Weights of a small transformer language model: untied embeddings.
MLP neurons of a small language model. Each row is named by its layer, matrix (down: output weights) and neuron, and shows model dimensions 64-319. Each number is 128 + 24 x the weight over its row's rms, rounded and kept within 0 to 255. Numbers have three digits each.
After each neuron's rows, "fires before" lists the tokens most often just after its 100 highest values on Wikipedia text that the model never trained on.

L2.down1135:130146122158111151116175127147106142129094128134124096129135117144128064099123136097164152154155157163143108074113175130133183122141122119105120144126139146170143115122154182129150131108110148135165118097143124142148145105100126119102099157145119131096131145151157171128109148091108130097128169110151130115115124131106138146147143163136116119159134107117165130158106111170133117103140100129100130155150121132124128149138137107150152131085116151114167112133154131134112129109111142138112140131149112126137163106099135101127162119157176117164128123117092127149148134142101122117130092101127198138138149081183121171125114101147128169118120061155071140122113103099091125125121163114097181103147142104151092152119130159139096063074177128149097146168109124146149177136102159
fires before: ".", " |", "–", ":", ",", ")"

L7.down1230:125146121164095133163094149104083104137123118135131111115116107148148128148117065114123153132115126091099116145091082148087154162149127119084113091146089122098090064109099157096174153107132111132125114120141167106140151174137093138081139149189147104143119164119139108115111132170090188124131111133109162116179132141081128113103169134122113150141104160088113146158100091128093110120147151134127135072155121116136094095129114082139121102179129153117130158131147138109102165077155113161171094113122196085132192119102096104092115133108117107133125111104142123136101156124155107127109107093143174133135122109159110139149101109123131125167147130129116123127146128115145111168138142117168143153154128117156163139116153131104110094081120126138171146131112125116136117113120150
fires before: "|", "He", "Car", "G", "C"

L7.down1068:166161132120126207102128074106121137122140131117112123165138121110113102135085112096104142150111106130163086086148152129116179120108126128119128152126145133092154102134105128143096087114142096129115136086138148157131107123110086118129170146087122123115108132140126093130143130123131139110130115094100133124149115108140104129157133139104131140137102142095139098121124148155155118129147123141153082182112121113139118129096106120138131142100091116151137089136153107142157135104180080129123188079160161160122144110134105107108100115160136151131147118134119136124140090165122166138123130144107101138145124134107143157110094093105118196129093135127109113117140128151136114163096112067106131115105068092154134156118131175103144159122115166139123120094118128110106161146151087
fires before: "\n", "\n\n", "s", " of"

L13.down307:170145087099152141154147148095145098102122144151132140163133111101122146089037151150144134155141082142129111142156119103093145106126153133139148134165125133138137156155146141127149144097115138164133137144141142134164146127124145135132125125150109088171125088137143134156145128116129112129169148127137089127110155140142120139113100114157162131154109086104124092129127101109148138150150123099163124155127141129115158148120086136143103074115080113118079153104119139131110148123116111115137148169126107165160138107094074071119127176124139140151095147128141118128156124122139108108193114078110126138108108118084121102094100101168098117113115151120134165107135077159130124145166139119169081120173168075144129132141155162119143117120157120115088116144113113149147104127131124
fires before: ")", " |"

L2.down872:119100126125137163100172107127164159131126136124144128088133175101105164153112164104129122091105134147099105071168122109108121128081121153111158125103125090136111116156125105064124067118104114135150127136125120121102112107125149100098128126106133136136152134111101132152124133116124114125147066139126131161127121142102148078109124170108141121115161147153095135120108162140171142166130057158130128110132144133126126125150177129129099125165143121106140147102133124153121134100104140152141156157114138086132129079101157157157149106151137152112137137128162155169122138115129122142087120128083125129110118102175082103138126108133132122111116143127096139152097117116096188097148141117112123134093128130125099126127127155123105128147130135101106157135154084107138085156125085
fires before: "-", " |"

L13.down508:088133132097107100148131173092139088098156135109091147098142162138099101173156135087147138083140118109118117164117158107119132128154124144117097142147116128127181145131102160156134139154150092107148144131102137118155125141130109109116160117113132130161156149137128086148123133130111100180104121112143148101136098149125090129162138128146140120094163091146162125147129126130135121142076135109132147105094118145137109128127088073137121071162134127131141070087136141126111149114171171105113134157132107113132113074162147132117101122110120134123084171104098165096126134135100091123113135136141136102122146114091135112122157097137108146157089096084118090159093112105087139124088141141130144152107159175138093136157107141154112130171082139111101155090126162100133095119151144
fires before: " |", "."

L2.down43:156155112169142099108098139135144106167113112123125104131164096094149112134116107154141148170150117111103147109111090136119145116125131126139134145113124136128084102102147123098109154095103054141085132095148164098078172104081093124126110171153161126154109167128130157130146114144171157099133136138109168107089137111156094109122148139112138164140100123097100126111153117114141104121103154158101120102134114121133122134112135120082083105141093117143098161098094124146102113083164129107144133104145146188145123123159076096127119131101142111104154104133109137140121086135160109168165139113105153116109143171100099130157134150085149123143133141119115095158134134101151119151114134169090140167131124142146111144150112104125144141117131119144133140115143163128161124090123084
fires before: ".", " |", "th", "–"

L2.down308:167097171145133101099137139110117154159117150144105142157183120133161088131091105160123126075153131101094145118151177139140114113112115146152106109140133115124120113121122136135106154129079149103133135150152143150150151119113132147082107177114112094107140128121102158159118131129128160123120100138162137116134129100109114149084142149141130089115148119148119156114115133089103171125121123112108168136091112104078127126134123145157100152086123145104135109152116111147117136113157117129109157118133130134114202113142131122093179121120141139122117147108116110096112102109120108137136113158092158169120173124148125090131133113140091130090156103099105156131111125112129172124082104109121149121092073149115109151173152153158117109110093174144104142137110132120086081117121124
fires before: "=", " =", " |", " also", "s"

L6.down1221:115165072115165124139157164123144109139087121072134101156061109129124128109163090096136083115079110097117125094132149106128121097123125106098164114107155179112135116086101103113119110144091134106069162083157124132169136114112114154123103170134168122165111162126152136113094145148121088128127127122142166103145089133154092135144173190141155102109117133111103131126148110155135124140087114161109167112103108179115135170175142134167133132124149153121144166130134122140107133127134121155156171125116100120138113106124125107110127137074119098132113126143140103135155133137112119090103140103133145120127133130120165118132131129114127209143158091093117128141133134151137101127133136142091140126101145136140134131127127106149153138110130177144114142127194114165164117143108109
fires before: "|", " |"

L12.down5:111077109119130143128145100145126139137131163162114129135142133088153140143174139119125149125164124112158113069131128102137188126109094121123135141132115155137143163174170128135145158102124108136143114125102123053162122138157132118165153127133181162120128132096140132124122134129163163092159173148144134149087135118118109183138104138134152116146110120131096135096104159111126149126112109123122102139131101135158091130102143115074108155119130145139082145158147109122156143138149139122074113194163172100112129129136118092158157128144162171165179102105123118111165107120117156111126168144088175132105125157164174119084100127142151111103162072138144137130127148131166094132141150144110169145131159125139136104117114122129074094091139142108105100141108119159123119160153146
fires before: ",", " he", " the"

L7.down1159:127150126097080109136130118140144094144160118116124126130183121121158111147142137104099103148096123135115161140148118157106106126103125081109103112112135123130122097117100146149155153133132157110175163149152131123134167112111104158086126133122110133124131136112094116120103135095139101119129131109128164180174142095118142127116104161136114097137112093084128061120147136100144115153171148159188166118101083114123130096113110112111118113064171141111169158149132112106140105081119145164084133079109107139110109124171115148146138138119111135125157136105073108135131100102148141163164177160144158143128148126146119112162060139090123145110143126171080122124102068139077139130134161099105119080104089101120164144145175121117132153135131164111114156155159130148142146118141139
fires before: " |", "-", ":", ".", ",", ";"

L7.down770:120123129087107097111125147105191193127161123146122108142164121170130133119074136165143131132142073186190092128134110137142129116106098149146130127116098101101132128166060149128145164096100103132124111097114133140138160119144117131111133138107152112153113161127137119103111104136162119134111127117119108168145165092124151141140139167139105133161163078114141107110138106125098130136129113177147129106123109083094141147146114112091137119147144123158152129129164125105108128141116141134126136139047175152131177110130142119122117128106136154146124133152114168131149108167095137139102149170155149114123113110142168153128127094122133152182130105118139179172130142106125083117140114081137143133136141138157134156129110120142125118130142123078165156164104134120141123090130099
fires before: "|", ",", "-", "."

L6.down646:096121090177148153133134119117133092136071108129112140134118113097113157102068091122124124160149124119125123119137083140121186110104155093122118111123145094114127125098101146119145116088130115141117125089101124108179101156152062154135111138142159121137100136124118153124106132152104184137142138138138139103124106158100132148110166166105106173142101123127139146164120095144104123104103107166146167090170105138135114099125119111156128121104135095097114122136110130110090163112077123151159117186107165173117150136115166123088103092137148102113147112107111129119154151182110131129120173149137154124142147112111102160086142127102170127137109116108105094113138155116130083167084099127121136139137119151147104131127094167101112131123119124122134147116157138128127170139128118
fires before: "="

L3.down1173:141156143081117098144139155104157105110111138162147135120136104141111147119165135101104124147112138129131119134161108121152130107117168113097127118122107111106130102145155122124092085105121161088165117124112125163108151179101128141109112124139134087150169096131134087124092151124155135148084093105149155094101102106131128135132122137138097099171154134076108107175149096148117087186107151116093128110136133120114114104092162126125124150122137153164138126140112147145130178140151118085102140193109100141133115116121110116129148162100140151126106136136108134090100121141115168149143121126115148098170096136157162127149132122116123165124148137144112119206152149083104122133139089122126130103137164137096117140129102122159117072175122122120169118119112141084181174081149134
fires before: "-", " to", "\n", "=", " |"

L3.down1226:143152115141095172116139180128149128084137130135143121130081118129132144091145113150096135140132099115194126165161100133107135104138131093129146098142113102076137138175140155141148139086121061134153124096122155091115130107168160136088089122151160126101113154123149080089165138162120153173131113070120131114116129161114139100155126163104098112168095144130149091135120144097121154119082136137118161099121112138120148135149121136123135163150143159124142153080133150084099108116163118089158107088068153110127109116156153156127131135185124123089154135116130099130124156127104122110109128106090182122148124122104073121138146153125112139130112090166133086129096111110131146164140124127138125129145092176179116136115083130134136126093121102076154121135140117117120155130141066
fires before: "|", " |", ":"

L12.down149:125097092124151114121160103136188132160167169122092127154119081105117142114124164114189153160112095128161118145149134155169131126129156127123157133122118162142132140181178138144137097104164164122147160122123134129167140146123156106122095156149102117121100122105149143153153107163133081092167172137123131119098109148142140153122131118136123159125093156105126141173127170114075101144175171145105165127098138100102117131179119099132128143175132093149122119107132097127107152148123104129107132127091122164141140128109137074149121137156170122113113115130086118100149105122113106141152124130104142130096118097127188134123110126155156095116142129143106171096142106150147126110150117164161151167170155131148110144109122103128105120123160124123112105124119110092093138121162136
fires before: " and", ",", "."

L6.down1188:098160080137096116157147157084123072142114120183153106161167078152142118134147137146181116125125093128145141170140126129144138162109136126110061115109177134089099152135130121102129154113121127140103091100119102111143162156138121165147131124173132137152142111110104116127149106118072134125122134123130178107144140129144101103099187124101155169137129138094121125146162147150149115127102115146121118101136132138079127126096081128088100102109148146133103089149148152107087130135114136123141145143132196125147121116126121112092097139087136145088117116125082136073144123111111165153078124176117129126114148082136155147135113140111120136140102102090092143125120121148124143124184183125112129103145104106154109153138111123122104121135129117101130115154144111104129138087112126
fires before: "=", " =", "ion", " |"

L13.down951:140110125109139111145110148175145109090144128178129151100136157121123125075004162090171133125117113127165083125117124114094119147138120157121149149124133126125160121133152124127122115121125143119116121118079152140173160128113101149151098153149102129124123121143173128128137129141150107121149188136125163142088121149124126150123140055141139141098130147088102140120137116102113134127141145126132105159161096125092147154128097123110131099145145104145103083147157113113076141105158127118116135129136096137098134147120139127123121155121158107115119122109142151129109106120131129124160098075107110137107125117114136163111149145125134138147124126138117187141117048122163155156142155139162151160119106133103166114139111160127111101120134132146147104139094136140103107117165134
fires before: "=", " and", " |"

L7.down1161:122122078132161163072119105113134127121151127122105171101133115140134115118109136094133156111150158106119166151120113150117122114137144124144158094098117178137133135111091114120143097143162106160161121149119136127097138122134161152127118150151121132130167105149122183153140125102119122164131098119134125143114150107107105108133151134165158114156150109144142143127169125124142170178115173165109116092139099157126111136099137132112125118125130095070163124118113162105154155135109135101125104133112096120202123086092153098111121147103113113129172089135179131140137133118141102122148151146136151076112116114132074145123109069154106137103126129107137123137132094164109110159131140119134132127131138086127096150115114107133149114135126153173112170105111113108150138154148137
fires before: "s", "on", "ve", "ons", "ute", "nal"

L7.down678:164079087105101155132161129139120162156125137127157113133133132087141142118142143130098190108156125152104109111155107112119153124137117174099143160114109109116134112094117149153132144134140082073141153143074127170116137115157178149163098146127096112122122133130124138167147068131141102112109124158143143110132098124077120179115172143161096142126094115135107136088107172141142179124102152094110145121117142132107112183152143120143108128136110073127120116097157143127132108127140140105127097116123119145107116131121149109134146108126118179127136133112127122126170131101137149092176109115130128171140111132077126146106075120145087106121135118130134117104109159107121096134192153120100120136117145110070116124149146134147107126125110121103116069108096125134162122156170071
fires before: "s", "i", "l"

L2.down577:119140134102128113120137148131114123127130137102094115097107170127130118116131154161113123151154133118098124112132158144141128164093128131126187130149149155062158094110173121147100088156176165104122093138103165136105087061132158135144118130175113107128136154114170106103156141103116190202144109133110155154163127129123156128113138134116127130135129118157134155103114171118118143130142127142140107096119157100148154110148139153132118093131102126138138133103145137137132162119089161152105114142148132137089142124138171120134149134119094138100072126137157148144129139094166105103134065135117131149129153109088127131135106132093134173121133143149096136135142125138136144136138096152128100114099125131097092067109079158115075127161129153120140122096115115120142198131122091
fires before: " |", ".", " Dec", "-"

L3.down219:145123125124135115137117137119142182135110161108122129111140136116163104165145135119106116134112150135137125110130123095146160103162156117135143168159141106096150152153105107136135124103103122165131140133125108132120133114133129139139139093094105113104118082150162160149068128109134123109118073139150117148152104107125157139134142089161124158111104117127137129139149142095114129154086169147115105113116144125141091088157139133122138098098092148169143137138132108128155128081111135100124156132138091116094121139160120137158114092092127142128092112151137134120132144151089150136130107127142162123090107087117088159146167099112080135164104185129087109164107117150174133091108142162117128150060157158087113066176129130125119162161146136108203120126100135096127123134123089
fires before: "|", "-", "  ", "To", " —"

L6.down886:136137093122156165148123161104172094139114158079111164094117128108142113100127111139145078140125083161129190115134107150103155157130125132118151115156131100139126152104140117110171121112128113083101145118147137129106134154094135099114098144076111134132138130129118107137137116168148112140150166132137110113136144174134125146097146135138148170150081106139138139096113133129134076131107156150142154095164105141088152122121091144120114108162124156146101137083088088138131143156126108130096108166129121100091118144146170101166114140134109178089151120075108092151117135108105116135140108105156093104107100145117154154110150117121140134118136176149164120115114100155139129117107125138160135124094123076215140136125088135117127158089149140163131107114129179101108167102124141
fires before: "=", ":"

L2.down14:143109134111116105109110139102085142121118081140131146127088119140119145124155151167118170159106124094133136129098156130131161125116132146142119110104135163081112093140157110147095144162107100094136105143151096114113099117167138113160170143131136119108096095109128127132165153119120129136101131167115121161077120087135118135103149097136127153106126101073154130123136112114147127158153150169096149155090118072129133117134117143145132091127106129085148130164128101069143090159157147123125161152107150172152150151118116135124129147143134129113149121159135111090127156120135158130129109119112152116113134148088102099125127145118125195141112134075120144125120153114160132134120143105124087112126126128175158088115120102051141169137140148078136143110140111149210143090104092
fires before: " |", " of", ".", "age", ","

L7.down121:113113135138149120132081125157148127124131100101130101099141129147112094079100097107138132133145128095182124131116111167136138147100118159118108140134109159146108150134090152170132131126116131117128165103065159092138153116154118124100138154170135120117138134169106125096104128142125129137092153125127172098107148107137148134100149158139109144139081161135162134107112103152138138092077110167122100158120106167152132143173106143169172061135110102132117125132149105142101122126130112144159113112132160117114170140120123090151084116135175108100115052128111180134113123111161122136085167111111130148144166143106143127122144154116106154169135135121119103158150136130102094184166162096127160125131098139124132162091109167122129093131139128154131183087148129105127168081152106
fires before: " |", "–", ")", ",", "."

L2.down929:130137125120157146136154171146147127147099114126127151132138171132094110109122139139150136145135147105169132143159087090087097127121145104119130116155173089105149167137154135159122125174147106105137144088119142142156082161093163122175057091115192126133143073128120099132141116161107128125138138123153121147121149159111118112098127096140139157127137143147134142125170106122117111107133146127126189144130106139148147105123139137151128155129115148171145124110101101158137121141134147165181149172112164069088103146134137123151132129152122157139108151133121139165105118123152122155110082122149159179121131148146105128170122108130108142095136100137134129123128137111148148147148158122081112149094127120103142121084110164113108139084168156127165168165154153130117124099114120
fires before: "\n\n", "=", " a", " an"

L2.down722:133142125140098131133172109143153127112116150142125132154153133174099122102124109159123113126113165106114084109145127131095122128090101145153155128151097100114121143138099144083182129169151077131089152137150122128169101118138124136145126177144109150157170094112125145091107097139141102091141139174119126130154122124114138169122170100148141136120154118107161112105111133116083137129116127122103136122131092105097161134070131137119160156096180129130111161151087163128107146140114105146138124118095130112126146122116102162115134104135105126146116136141129120108123154106115146143138095147132147144134110146167132101147163122133089172069162080089163131129182154131132115096146104147088139126131074125069135093102101088161105103141131119131110109123124122136141111136177151
fires before: "\n\n", "=", " life", " =", " also"

L12.down468:142148071110159130072114129101103139075166117138114129115165111122131085146153122133144125132144160192097129139112163155153130149139149119108183110138107126141135131141126162118115128199155128129134132134107105128144108136132120152137140127126176140130082111119167134138128156164127142111165101163144110109134122163118116147183137120115131140086138128122142069148134176109145119095094131137153139126111164127127085141142161100151086176127049084160121153074141145084136133117138154100149157113157155099143125118121105088138128156139151143117104143159195137142150077090097121091126110143118146100143117157139129140091128136150109098096124153141118145162128154126140108121153140100105133128118161126142098130148147155165144137141127157152102158116110161098101127100104148
fires before: "s"

L7.down22:150162141146149129141144101107118143101104130100115155078139108122143126149131102095138094142127119135135170107121109159109145131131120132090171129105127128102172098090137106093110122113083111108160137118103137119134110129145098132087120140093184135130101126077120119110191104149100185097129099126171134115096142132121092114149101136150105152122107130103113117135169148092139185102100151122141090090111154121163155132116122100114075133157068134147132120102099126147144109128118127095147122144113134116127115135161111129105147125116112176155158092139122132151138131139166138133167158123097095134145140143092093114128106079121087131074124105126150118152096095110146079113075100146147148110174153098137147145123184136139130120103158152101131164095126121109121125143096116
fires before: "s"

L2.down985:110150153157113140105120138135122122108147084099135126150147136096121131113137104154118123098152138084129120163114127151176127094112112116134060127072170106139110129127103115123089159067134107148171143121163135104093166149096137100096149123154162143135089098166147142149138140168143114143150150127134112152117123113140106159105134101098151158146104115131129149089132144161163095134128136134088099118120161139104134137091144149083134109121153114163124130145182092094153094109144135121135161093116130143169121129147096144109082140124169141139125092119167094097104147120116088135148144141139136129157114124117174159100163107079178113126106163100124121144112162126125092138151142062147107150110119116134130164104109122107115136173109140186095131125118121132098131154166143
fires before: " |", ".", "hn", "d"

L12.down928:165143181143165117139108154088114138122102095115104151148117125156096170075204128153116138137120147112120109155112122108107117108094138087128138119094175133089113106141130134166148129166107118103151096141104121116103114073125101046151138152067122137116102147106124143139157159109137151114130152158057170092138137147121129073143114151113146113132133131110175110136122106115182093162103168093158162131105091154124097150111119122085112169123122126119154117102112082149136120138104119082122114117122155133111168116153126127117125112113116130132159147139091132141083129100155120096150097168127115124112105143129103172116111135129155120161125160124083147156124120110144148127090150128123113113150152177122140135081094084123121147137123122125120153159141106077140148109146121
fires before: "|", " to", " of"

L2.down1037:110135147129138113163150109128149137145121166133167131111093149152118044096093176107154150154116132156133113085095172129119147138144110140143152193144071123156147077116120150136129087143148143061156112144143145127113105136140150120095089146154102114148095168131128130171138147114112132116146113134148117132167119155117137149135118122130122087144140128157129128086117145150078121157143145116142150103064109128160099123140119142102133105139088127100110150125165119113145083093141145133112093100128092149120156161128154120116162101150144126132128148163172103141128080129096120094097141121149137133127108115153159143119136102131174149127164131144140128150104104073084094107093122162136116108094133124156166112112159123117146134091163131106136134126119096115091134141150155
fires before: ".", "″", " |", "}", ":", ")"

L7.down31:156139133131153115143140129140097091133142130103118144104120112115101108144193142124130107146118123107125124135123120069109098087110120106133170131133157097132113121172194135130129101135102090115114126125091138162122155113128159116119122120107108135135169123155127162112140126097121163090135183143172120132133115138154165138150135144151166117145080081133117155127126150138097131161134112129109135094118148132168120110108132160170116135140121085163071108096101155154105093120157110093102097148124104136113179155125137143146120108107121143128110150153132103150151137163117174078125095118153119152121116104109146120120060116144153140157134094115078105128163135191120089150121118121118158107173149126088098079163125072113136146119128167110113142165079116103107143187128112
fires before: "-", "|", "l"

L7.down756:105147139110143127133144153131145125146135102133050124164076111123098182105159091133142142149140123128131150137149141119121116184151135138152135107139152127128155159141111146116116090130175123146158117094143136116114110147143109151126140145099141113156131097071128155171168145153118116148137152175141134114105105120103131131155174155091141109149107118156113133169083144147123186178115124120132113137161109098118146094141128143149106107131142144148134141164101171144128107135104106126121113167091123085146144128110105125115093123143137158165102103106105164113101084138122083122111160137105107128149135087110159086076125141121085126131096147114124132179124147134156147138083133126112140077176150160130125125142172127141154155123120160178109118139107144137152110124128159
fires before: ")", " |", "."

L6.down527:131141108125154148118087135128104097132141120142156113120114098116137091148120097112150129169109125112136124170121089083152119094116163103146107135115167151131130145124103141147165138114160118106129099119136198115147145111125106155135090147114112131143097141115105154122141159143149115105111156150136105138159091169128100128104170167158125150113112131120124214081095131088152091116147148142070174124181181140120165108163152102145160125077154135139133146117101152143085106121118098119134162166135158106210152150096136104125150109145105081149091131124152096133138179119136123150094162156123117143157126131147098118121079129143133129145109139096124071147145124157161123102161110123128126135142133108106107160158148159148092126131126122113102105147143080100125129110092138
fires before: "|", " |"

L7.down117:105123144136097123119127118138168098105120117141120114090161139121096124153189125131111152150072125141112042084139112142120178140095113138129125102139127119134112139100135122114132102148131170151105117101126166132133163169120127144104150146174116100152099124093126090160086137111109149137134146120116097122140134169151106145163156119097131073133121100138101160111140124150120138138120096128107140136130141122124148156126152147101134176150173150124155144119167138125110091095122072137156126129155158105136141126102117145144181127102171163150100137162139114128126114125148061123146126127116151113114165114147130119146117115094133147184129110105142140108166150115155123119118134137137079132106123106140100138149091114093152111145121125144080158128085158105143145105145201
fires before: " |", ",", ")", " third", "a"

L3.down732:135115164110143100078143095150095187138120140096121144132106123074107162113140133166110112132067142113103094088116132063141130127120123143148123147099127141126109111137119124165127138098117107125120166149133173108108108184139118078121122095114134139136127118140118164109135123156146130134176113112175113179109098175140098154147123138092137153123092144094155121101105162135119087130132140107111084163106170094155122142135159127116147108119102054172143109117149121126125088120141099144104106164135132120109109137124164097132127098121143136105124144132107096128142155138102084100105124099114141082115118118126154131175104119118183163136111167116129099148136140135157150111084148129145134115135162145172104140143110138161144107122124128140118116159104142107111129159107143
fires before: "-"

L13.down171:146149166139193108146151161126105109156146139140128107142121123100143110155141155125151123153156116170149157095129103137124128131130147109100063127098164137135128133123128090125098133159124176127122102127176091116123128122133144183121122157123124176138101143132158142120123131158097163118129138083141127125127143086136148088113143169090111079116109126141116105135124170091095130075110120103164164115123140140148141162144095091115116123129179117156132149080115131163167107096133144119163112105144150084163111129149119125117123176110091132117110153155096112124106138141108113155105105132111108157162121126125110133138111149124111154103149141120134151137100089111161121102119115112150126110192145139173151126090113160117091135139140100122139097115077142161150160149137134
fires before: "ed", "ing", "ally", "ped", "s", "y"

L13.down1012:080146133073134116097170152135142109060128098139110094133155151135134124123127140134113124097131128164121166126134128155101124102141144152145147112132102132076120120124108133100112138057129129124145092068059146112098129118118121126122121164162125118117125129144111109119104120166108127129103190141166131089148127138156098121116165125132078144109107141120135098162106112112151109177147134115142108119146144111056087087094096112075164051129119099147115114172147136156095110101115125088132116148105139112121181090082149145108094112123124121121074120104100126128076117142147143118122184129108115135121123078138119132105128144122133131130122131133122100108124110112137151129140145152122116149149128108107115114136138111140098124131141126130148131161097120145107146132158132
fires before: ".", "ione"

L7.down215:128140149160090139130124093074105141125122096148131141139179144134147150113092131103103118147167127157133146112148119165117128149168147128147113153112135162138162094099091127115107155159115102140125124149095143111080144121119126128128156130107118168158065119126147103152160147136104134104103058128101183124094136125195105106169089145146169113109099116117141096140116117125169155129123183097123069092133165143128139113091113143125138129145084130153165105135106109111116109143123149147131108143146138124140102094138114108136111092123108165135149122200144191152143094124178144113160133145127151097140117100098158142132096106093130142063100071116133120123067135158111097132099135161123134111129121116143129158089134103138118149131151140138119152107163149134123105162109099
fires before: "s"

L7.down356:128088126119117126147127117132163139195132126147110071114124127170123127145101123137115116126135123126127141191118136123137088134125068095117129137167131142111160134119096122103156146124170174139116136099121091160088164162143123187108121093131108180111117145121138160134142138133108145140139113148124102098052116107120111176159158114096115100127139115168169074122103130152151165127122124152082136150141103116080164140119077146120110142130098131112163126133145129118119152122145157138123119090111139134111110109121134132162176128080162141147160104184114133164145152125141114157111150127116140106092160160160133137150159158092133100171143112158131142102161123130120109125138134052114151109111103136107137156140089111127098127111109136121134103119129161135162142114122163
fires before: " |", "  ", "."

L3.down79:160090118160136134148103135151114119103132150110136129161108144156138119137137161193106156135128078141099125129152130137137151188139122133128145157132160093152107122150162122095138127134103123113155117124100140149158141139161157145134126115140102139101086126141114101156155085118155139161180114110150139183142141157126103123126128118149175163098108150123120169147163106152136127146138132145104140100139128148150144129132123125120098101123109158084111117151143174132112110139163132060140096143135133147157110131159114162129130073166103140140102173099152133120156132172109126127166097097153163124093071122101134125161140074143118147116122176094164133120111111157127151140115121116093152147137153130143115123148053131153119148111120162125120105149094099133137174127126125
fires before: "|", "=", "-", "di", "The", "In"

L13.down1063:101138170139133143132140146168166118118157143103098130163162117082123134126000133141139142146099155114132127124137161142150138125115133150156146149133127119133131103115171141150100118145124125119144171154141165145145137165119105108121159152163139107145150098133158122130111138119145114072145140113142120099129126112103114112117135120102113134138163077154107106145171156114112129143141114110143148159145136153152113159097133132153136068168123142141141137105120145138131107093178127139163127185096104123163121104129119131162137147150129131117130132133146161084111126143139121106153128126072127115113092176144137127119145141138113098136127144127100122142104000120143128110150093130148133112111148117124126167087130156103117152132121087084115139128129112123124088119108100
fires before: ".", " |"

L13.down1074:180110159154113122102123135103179117110140128105113071121174104067165129106107135113153097098127077094161128092122105142097150096128153157200132119135130115119071140163134165125126155114139097150163109121132131093129143143166133105125141090164171120151124129118160132120131131109107177105137131111122138166113155116138088116118085154118150138115134080091108114106143101115142098128087136103133126147151147160119134116111101118121134144120118101102122129145146137062122170157133147107112148126123111120172142133133135116124127134131136133153143134143151115110158145182127088130117143128113130117103119143124110131119118112125144135090143086149152163125165129148116079136149144169155116166127145109151105123112144150138110121108158114068158088174125127131101078134124173
fires before: " and", ","

L6.down819:157148141095148100176124127089157104126186106161147164110123113152130141082074140141127140150108134148181169146140161140132139177126158106131084097159142136124167104073138114059150111090135165151115114081128104089118103120123108131090105129133144123128126098150137107159154116159109134172108147143111126084150105174174137133112151138132103119117091112135125163136115092102139096165150151176142146086106139138092155103163140116118153116137166141148090154131118118133117134100110094116164140166102130107143147164127101148128129128134123092090126131138135145142099119143164126158088146134162097117118126101112066135098131146144114108116123135134144079139094138138121096139057123082116120166119114082143125110124129127131112173132134156134139152150150130143100145079123111
fires before: "=", "\n"

L6.down17:122115144104165110176119164114157130128140082136146121139137133108107096121074120134152101111166156107112171135108156105167128119086158119133093111093148151121150156110144141116094117127164092151134127098143114083132160110138123148134139132148158164110167113100137149151124082127146185153110152160141113103101146118158108154144173128085133195158128146096132144136097103137158144125115118167136140097163133150114145110153108114154128155128117158116111175078078107125120112167107136180125114142134123171114129138098115149114119147100137145112161086086162134153120116095150092119117141130150088091157092109109096120120120136128107121168135139081127147155186143108110124125117129123115139143128124083173105109113146162131163124107125166120109142115092143138164169108123121
fires before: "="

L2.down1177:113147127109113161148120105155057155171164118101155144067066162121129093125072163149127136130129117092117114122114130101103115115114166119151135141135142163132120129155144105159161129101122154121138121100116139121138129086141124129139151136120116078074132112130131132122125155111135080119121114102121169180100124162101131116121079111156145117095127154150126123123139124107124108106147144131108133154144123098095165116129158111141175126085140125123147132109111130123120117077128152130123159135153117082160164135148128128128134104128084129140076164092146141134139141130095115076151150117105147128121159114114126125110149115080118155130148132163134177131152131125076128159188161149112121093138175145127108099137156161150120109097116157109118160132102153108141138123121145
fires before: " |", " –", ")", ".", "st"